python train.py --norm="rmsnorm" --init_out_by_depth=true --lr_mult_qkv=0.7 --lr_head=0.00558 --schedule="wsd" --decay_fraction=0.898 --train_tokens=562100000 --steps=4755
MLP neurons of a small language model. Each row is named by its layer, matrix (gate and up: input weights) and neuron, and shows model dimensions 0-255. Each number is 128 + 32 x the weight over its row's rms, rounded and kept within 0 to 255. Numbers have three digits each. A neuron's up and down rows have the sign that makes its largest values positive.
Before each neuron's rows, "fires after" lists the tokens most often just before its 100 highest values on Wikipedia text that the model never trained on.

fires after: " in", " during", "re", "c", "ter"
L2.gate18:119129109165127100099116123102127166104143139102101120124159166088137153116110105136178146128136063108144116123137138148128162083188174054177090119084122097128149104143112141144078205111159092098174148187121111146130169126109077113127153089156130101069063113105142122088158150115072148171121133124177113156123142101094150146144081121107134137119083155131181151172165135136149165129121167046108202175119128076119147136137115126136149097153144167152173109120119158105194093097097126199108096079038169151091154132153155049104112126140156169112123134123128065104072121079144185107169146061200090120109127163116138175170149146099121144150095095066077120153156101066122113141107105180127078079117119075171152160174116125165153115127123174139059097114146141111156113131180115
L2.up18:102119137093156139105199174111139156086147154107168163109114162151202120196136123119122136176114109161139070118161196121169116120103141091148095161137120106109079110154201143112100128122138152127136123185105135148101086124049167153138098086140080069150106128148170116145115122118111088156078079077124172119150080154100149106203196186086078097138136113102122164095105097106104165120153146129118113124106080114126147149160117103138140142148078140126176142119139071151119107150158131155132116123093145139111107108081098072071166147085062145100168179121134122139162159123101100094123134170181127116123152255094163124171067162138104097122100148072126164117198116148083143103198125123141134191125102139120089102144171111153089115096132109121151115133115092129139048184147131

fires after: " a", ".", " de", " di", "d", "s"
L2.gate580:105133103160094118136193086136097146077080167089088161186171115135095140149126150133140137139116099213120134087125106093139112144145103098231152117138142122095134120124124112172114182105150110087136128151135137133107178144086044147116094112148133114135090209095108104106103132063171122134185099115140136156111173132101132165105157107123067103119124166080178136137179085088190146063143150130117173098126158085110157122125154169088101154147140162119107112177113131146087127070110113115061137108069103159117077149150107092133113110150142150118177130151178134044129167108111137123224140082121149136144143154140163137169117117134159142072110168085076161106072111108197135066196183082114159103101135143138109141169145129120131118140130071091089138168139065138123130162107101
L2.up580:185149161099080187109137142117170132102187170132135103095121169118164088176072184101126136127175107069136148165096179132101152098152144151096170169125205138095104148143135105111130122114136164134163144163078136099145118150134144113133153128160094114125122103099058098045103113062143134135106127117077126157170117129193168129162093126111099128168130139139152101057103094158142124087116109113127147159138146134109155165094110170151097174194103121130143149145147162116194121090097158112081131176167112071081123099127069178137222126123115122122121108094092106183094190099122140124157112086155148153068112147100137159164154174131131163167119109104111126183105091154132138156174182152152153109095068133053190122149113150149136131160064169114152135147118145098148113109233146

fires after: " E", "E", " Ca", "M", "A", " Vi"
L2.gate73:086198112110078178164078176193116110139113130146142091146056100129147111103170127105195118105124108096176101168088125115188087125067155178157118153116130134094135118205179133094132177160128164147141094132148091175097126151129098164184148133161181097094160157066114140130176155151127063091158116139071105114109114112159169084130168125091123103120132110118137126067095116098147144124176155125131163089138089136127129114088139198185138173144139172111102116100105159160171149138110106124148181117132099086114117178094094143062178147130195152104128098101157113137109154099191141097121168091063131118092171156127123110127191120103109138172118116156151103096129095166108172157112135162131084168160205097093122127084116115139155138178148133062173119069114136190119156167109094
L2.up73:093127098116143107105117116136115143081097050156184147119138082156115131153097174106146081176089203192117149110176160074112137158169083134134107153159106151151170121121124130096152122102120156131091100117123149150174076080101103130180168064162073172116109129119149116122166144107134070123121083124069142097068160075046088081095146123110116112131130092106143099216048115095154161133110081162087148107215097151182129157104084165144084106149202168217135127139156072182129113058200107093159124156153122140161118103069124093130070120146133074122120111169147115152121151075139147113151125086133130155157128123090124147100104137142171142151153155143114128150163114137091137182164167125125140154150124090102116127176097123144159123148117141094153156124169131141149109124109088

fires after: "A", " M", "c", "un", "I", "M"
L2.gate623:076161124100089096242128170098221096152106111108165042064154141222148162119139145122121074090071110125086171160095121135157148130115192124158084130142113163091148128125155186147120112163112147174145102134119168105128051169134143146127173113118146112129147136132190099126141132142165100078095095144116141130128134092090146095127121152133082149148104126121145116135109162156150188097118127134167147135132120092181142118084138120095087171098176166134128119110137104102118129153110153112056148119133123127103100134089130131136150130156130077126139144127139129109098146092134195077114133172106106203142135166147127071107170121136096223138108149153096103150157160155123160180115138168142098119109158115176127109167145116167133151087150119033098101184137066223085082140135122
L2.up623:154101145112154145128127123148149154131134157155175131179135088118177097126119120098197114128205142109122128113119143112163149093120145163151126131129127161138173219110126113082155196138121123102125184162103170170121105091145138109092172185165150114151168114109093139138146097082161082068149102150091125135094133082092117095144128119170070150113179091139158111168165154071124138177142107157168179122101126200127164138105116077142165076156159103151126134104116058206141111106145150115125112193201179139100108121115145125131120151089120114144137074159115139144096072086147127255127090109167079153085125135112123217129088138096153107111122068151150140151182085144103132104185130135140125116115143072148097140149170123113150123153147111186126127087126135091137125140092113

fires after: " con", "s", "t", "c", " as", " North"
L4.gate287:077072156145146157140127095125089159154088126121111115102197109161069105136128178100166133081112125172114103124143120104103146101111151115122127111100108095105165123109084133093092221164116096111149110135115154103077146136093121103183142124146082092098144080133165127096138077089153095131146157118118131079157130209121159148113112141159096122102141089126130100073101116102141145143087121162166149166115144102117143161126126119087096093150131165185095159154141082082103097099102120102110043086042082122124062121107157100160180114146156098127073160132099101109110075146051063126134152123155149079168128127112172096218104071053103155152100116117178099175161045176147118144172185139132125152133143151146064142123095134124123137143094168142120114185149086108087133103073120
L4.up287:095099178138178099125105091149113142121055183127114123120185118125073121159133220086156159125070122110114066183126115162113103153134133171160111150121114105074097117104141208102114165156129163129162085130153088158111135107106138175146177144179114125111171119155115116152122103146066152132118150118137103136170155164121139111134090159161100149132150147141139104088058132130180089116127120072146127109057095155151096151138110096099120124148151145165120126106162165116104122131101116139094120119101109133174147072154139096119093049177157134105153169119108150110045103121125107082205161120178172133085082149146173167157109063104164153128041192126188106130139124182133098089193129060155097131186103145120141124217132103110142118120091129100167168160141143111142098084159118

fires after: ".", "an", "ar", ";", "im"
L4.gate421:099151113184160108155124116147153201156187117131076108182060124090057102120135118087122123086109100148108098064144115127119084069136159141125120137130143142100130171161123149119128122172131089138114083091188151098125171152166087186129096087148193164057182141139090130141089097129073081064145124158074041084108124192157142072155144099164129106099134148147109113130169101132111153125094122109133173146092144173095110201112157153181110147104111091102130173155115181175107119125183145127102128172159092104107111121106129178085137091108121142162097138096179127167097138146154100102198125083115122128155094109133081143140196079183121076171135077169147092122129104107141130095116115182142126163103114095147091163112153125141047115153106150130066123152114151161111174135135148
L4.up421:166215123098139130120097100103167156113137117154140173112143151133177152085102087118142110106104139173110156089103188127128122063147122156139115101154161107145157130090074091113144137163171065087142100109111140137160183118142101125155107108124137143078130136144093184072130118153205125121116152156176147171102156124156113146116119196119113071124174104123113141132145163130109138159146088136144124167203176154159154156134164152159168130114095075036172180159080136109166107113139137117148150109151159129151101149064101160097093153112100099108154150089140120107122201159136095143143079122141145057181164117143058133176154063140172100160137120128159074161087128106073140101091143166121125057084082110154093147168093069119128123166143137140028176168127110123139099160182131

fires after: "s", "p", "d", " bi", "ch", "P"
L4.gate545:093164160104116080125129085143078147117070110151086173201108096160152168149130154155120124185117128122150098099160100123111211117085076142157142187074174090117118121166140130150149124083119066142139182141128077052106120166141075146118150076106107062137076152142128135151112162130178085167091181080139098130142140092161121119167172145172143123152141095152152118183153178140152124125141113101065089087130135158149126114116127176119193140142133150190057134139124192101104113126051106136087096113118100160150095119171092087100192162164176102147130109153148157136142169129139133119162120113074131098148049116159148137051063104162147126131131139114115123122113120102141090118153153123133077145117094193143144154176174102162121117168185096112130127092156105059124106173130151
L4.up545:210056152093193140099117157164101096126096132185130147148108121073119116153066095178164178089158170133152136126172151117170133110119115190132137107156106113107131109184141175088123138184086114134169149172110119125106108131155113148199150089175114074154110212082147151173115109097159082135108138137090123135146112058134087133180188128159094120108125139118104109135132094092115118117105074176132105119078178113196121104111134134157157043137143149176141190109116136074099104149082152111118134099106130081116100110151116171104141115087089145135096122174185155120105143116149151136126104069148147155126146099173116199120149072130104115126113150125140051154104179176114130150166139117145097128195116124169115096148165125104100136121086079082176132132061133126181134181124068

fires after: " the", "'", "s", "ex", " h"
L2.gate287:116139079151174131116117083119136066107112119154131139131133096180088091078092107145099127162133210090160166134144103104129121137153123141064124141145133125150126144133170138108135169144095118192139146157121201094125148054123094103123163110151146092054172127076157132116207166126166129081164101196115122115129099096125165161136130118114122098136110142127140037182109155128161113103103096114133128115125152103160142168105124092139164065106104117111140176115132112081121104119054075120070114134108122171144089094178143130156123020145089093116176129195134169150145110177103080093085161144131125125156128118146132165188114101196148148186119128121190160191079121105132133149123162144178130157109122176133065053165141112132196158155113124137113099080105112115063118125134140
L2.up287:102161098134148160144115123145105109094161074107089130098149128112147124093166160103148146097140156126117088187152113127109196132136132025116084178123185180126208145171153188174151088035082158173124121100168182139178144149127085111091148078169139122129191142110130098110139130187131161121199148137162125125201161119122131096160126155166084090116122153127170119140153121165093164128078234046124113217084117066184121155106144100091159131115170110106117133085172153104105176181138126148129208105165145125143109120141157083147108117117129118123122144155121112168144143106146143124103147123106109132165131109132132126093184143176157119139100107158143132139079107129102139153092160087139045168116090131161107159108126129173162124113135111101138099101182126140118125123078108

fires after: ".", "s"
L4.gate542:128101139144147131143129085127098128123117118123068149201078136123096173111122113152092143118144077151154138120139126122095111094089198073153080170157134114125105183161130097090103137132109128144131087149128150074093127117112103176128180101140163109029109110049113159173123089126148129104155121165155149105179136173102154137128172123140077060158173115114125109195109166197164093114095152203120170092070140096121193105165156126147119139076109113190170167160098130125107167142129134093126133123116104180158166205189138137133097141165183156157129125107125115081165164091065116080191104103095137090159158098148093128113149112111063113186094099171124109106082122154093122086075137110134126201144103160135084133132141119116162178166152135117096075095130171151088126108143112
L4.up542:105084048093117130177144087164076173139176120178121154174152162094099109093074149131155125091137179118094149101169164167107132150073143150124073174073139095164097144139139144136152102090108130154144127105171137131156206136114103136100129114156111135133136066122154174184146106117158152103171167134158208124190167096105101096147140136104131106082117097089116072151149090158150128101075176149128175080087104130130171137168194112154116157074155071121124093162148121123154089109094124135109163111088160146110182146126087179207076110168091062136171162159131138087131179109168107079126158095143135081158148136127104148155162081121112102151153104149142072144137142196092113138126085134141133154150095096140091137164181149127117161162140129128111059202146157138102085097165116

fires after: "s", "us", " in", "c"
L2.gate494:096150121116196148098117062131088157095106101087135113140153087103097108167058152154106182121085088168137099123175127134149173136137170111116057103095154102118154127137187124114133160213105132116166107165119131078102085122152094163166126095119142084140050107113108093166157130135140113073162144149117146121095136134136109158161132071143120144100141119106100076161143190114119182075086161086177165105123098122130151114146148139150116096127120255216121179127163164101132137087125116133085098097106096136110101182109121091109142109131110188094149098137104105127094089094114105075163166106141139126129135158160181202140146114083152126127126087100094121102101122140139150093148097135105057171085154171156121151204156150146118204104182098156130125111130158123144099141127163
L2.up494:126124131091145175136093120168173084201107138120130097179178139119127100151172146117099127119159101130135159168132117100136140152133178096120066132099150108126100138108164179140115161135164089126113126059116160114172147146103145178108151161141104139115106141123140059103158108109131095110130108163178117105159124099070140116139119185164093115125187081162135099081158066120113114211086161134109176098089155166175101131121076093145169145161136056082197071099199118134132192145156144098111106083202084157126121171148115124173079129151146113130113139139161119172135088117162173154134178112138094143072085153124128103157090097068095155043135095162163156111130103133109139203177122175214143108114155130069075123162112085128105094156123105126112125183123089144130153128144116

fires after: "s", "c", " c", "y", "d", "a"
L2.gate243:139111112123183112134048136147143115134070125051121052141161149091141117050093101109122089032156060147123059085150149202170146141095148133122133140093135140110141156125159098126121168132178081147152138176087162113146127103147132124132151124124135131153116086168178088089107148125115121090098076170155170110143166092154115121130128079144193143112147132087217119147077170100101201137153116103091111181119100107130167142106142124133117090153149128148168151110108177128129103153149110138133101147125169149144112176104129120184141106155163130073176098192156165153159075084136119105098089094145134095110135086113114184176125108108086103115126140164156139193138142146072144164086204144154077110101159182132112130163085105161103135105159157118094127141086151152152080097201110
L2.up243:090156110089097137056131150164139112159107121135105097116110124075073179111116171131102163119141102175084103054163080084115076114118159135145127168163154122098116143149160116132149076150107144158105167080103131070071147155144133163123135100096134130168113148115085037075124104081203150064127161136128103143106165163143160167091093153110118161141137136118126127158176132100095171137071167083120198049126107065229123118100140147154160179155146147090081098092156083128103167208108092075143124164144091104159128129177152136144061071143119125117138137129130081134123128054148120175156128085179129153191161137139123156132133174117148095101110125141138143145120168144139161080103145118117174094097158159182113128130171165108089133167159083107122164123120171150134151118153141

fires after: "s", "as", "ch", "x", "om", "per"
L2.gate252:090161175047169159108095122117154140117118123182154113112146149147123126075167105185075156132169134119131159092135109088087157111138143172107194105107108088145148148100112124142123143129074157182119156099128182124145134090171144132154146123138151128148150150104137120078135172104174124123099124154157180098181076098134121125165132206126085143147174072158123080128082135167145107177094148114111091119179198189110114111137103114105157074139169152128136118063114109088162095077142128130125096145077180113132181100118102119164156113098085087120171126099137167143124174166138132168119059107076099096081091142109183166074162086109144119104123127165196054139117116144135173145095132136123125147075058154135126168137174087161116131125102112130113058175087060155135190064103122
L2.up252:134097132098149149085061135141073181110092087232140149138170180082105139059106091111116170077130124124170149090166111078082102178134116125098166139211105129126096130158140151114145168100100121124104153176125138092138140190172097152072189123144144168163159224076118120147154160158166085099104108178111142107150094126121123085121114104131120137113112138127166128086145106084144159205161185140138092132091133161173087091142078108140137185072169108118197138135115167107165128077129121108092088118078152126120119121111122140158171173149094077150124124128110147135169122132151076166141137086064120105145161143161141134104108099086137124162141142163139093131111060098159103104131164131099153173107114065168107091168174121145076120100144122116107153137090176095175135080105094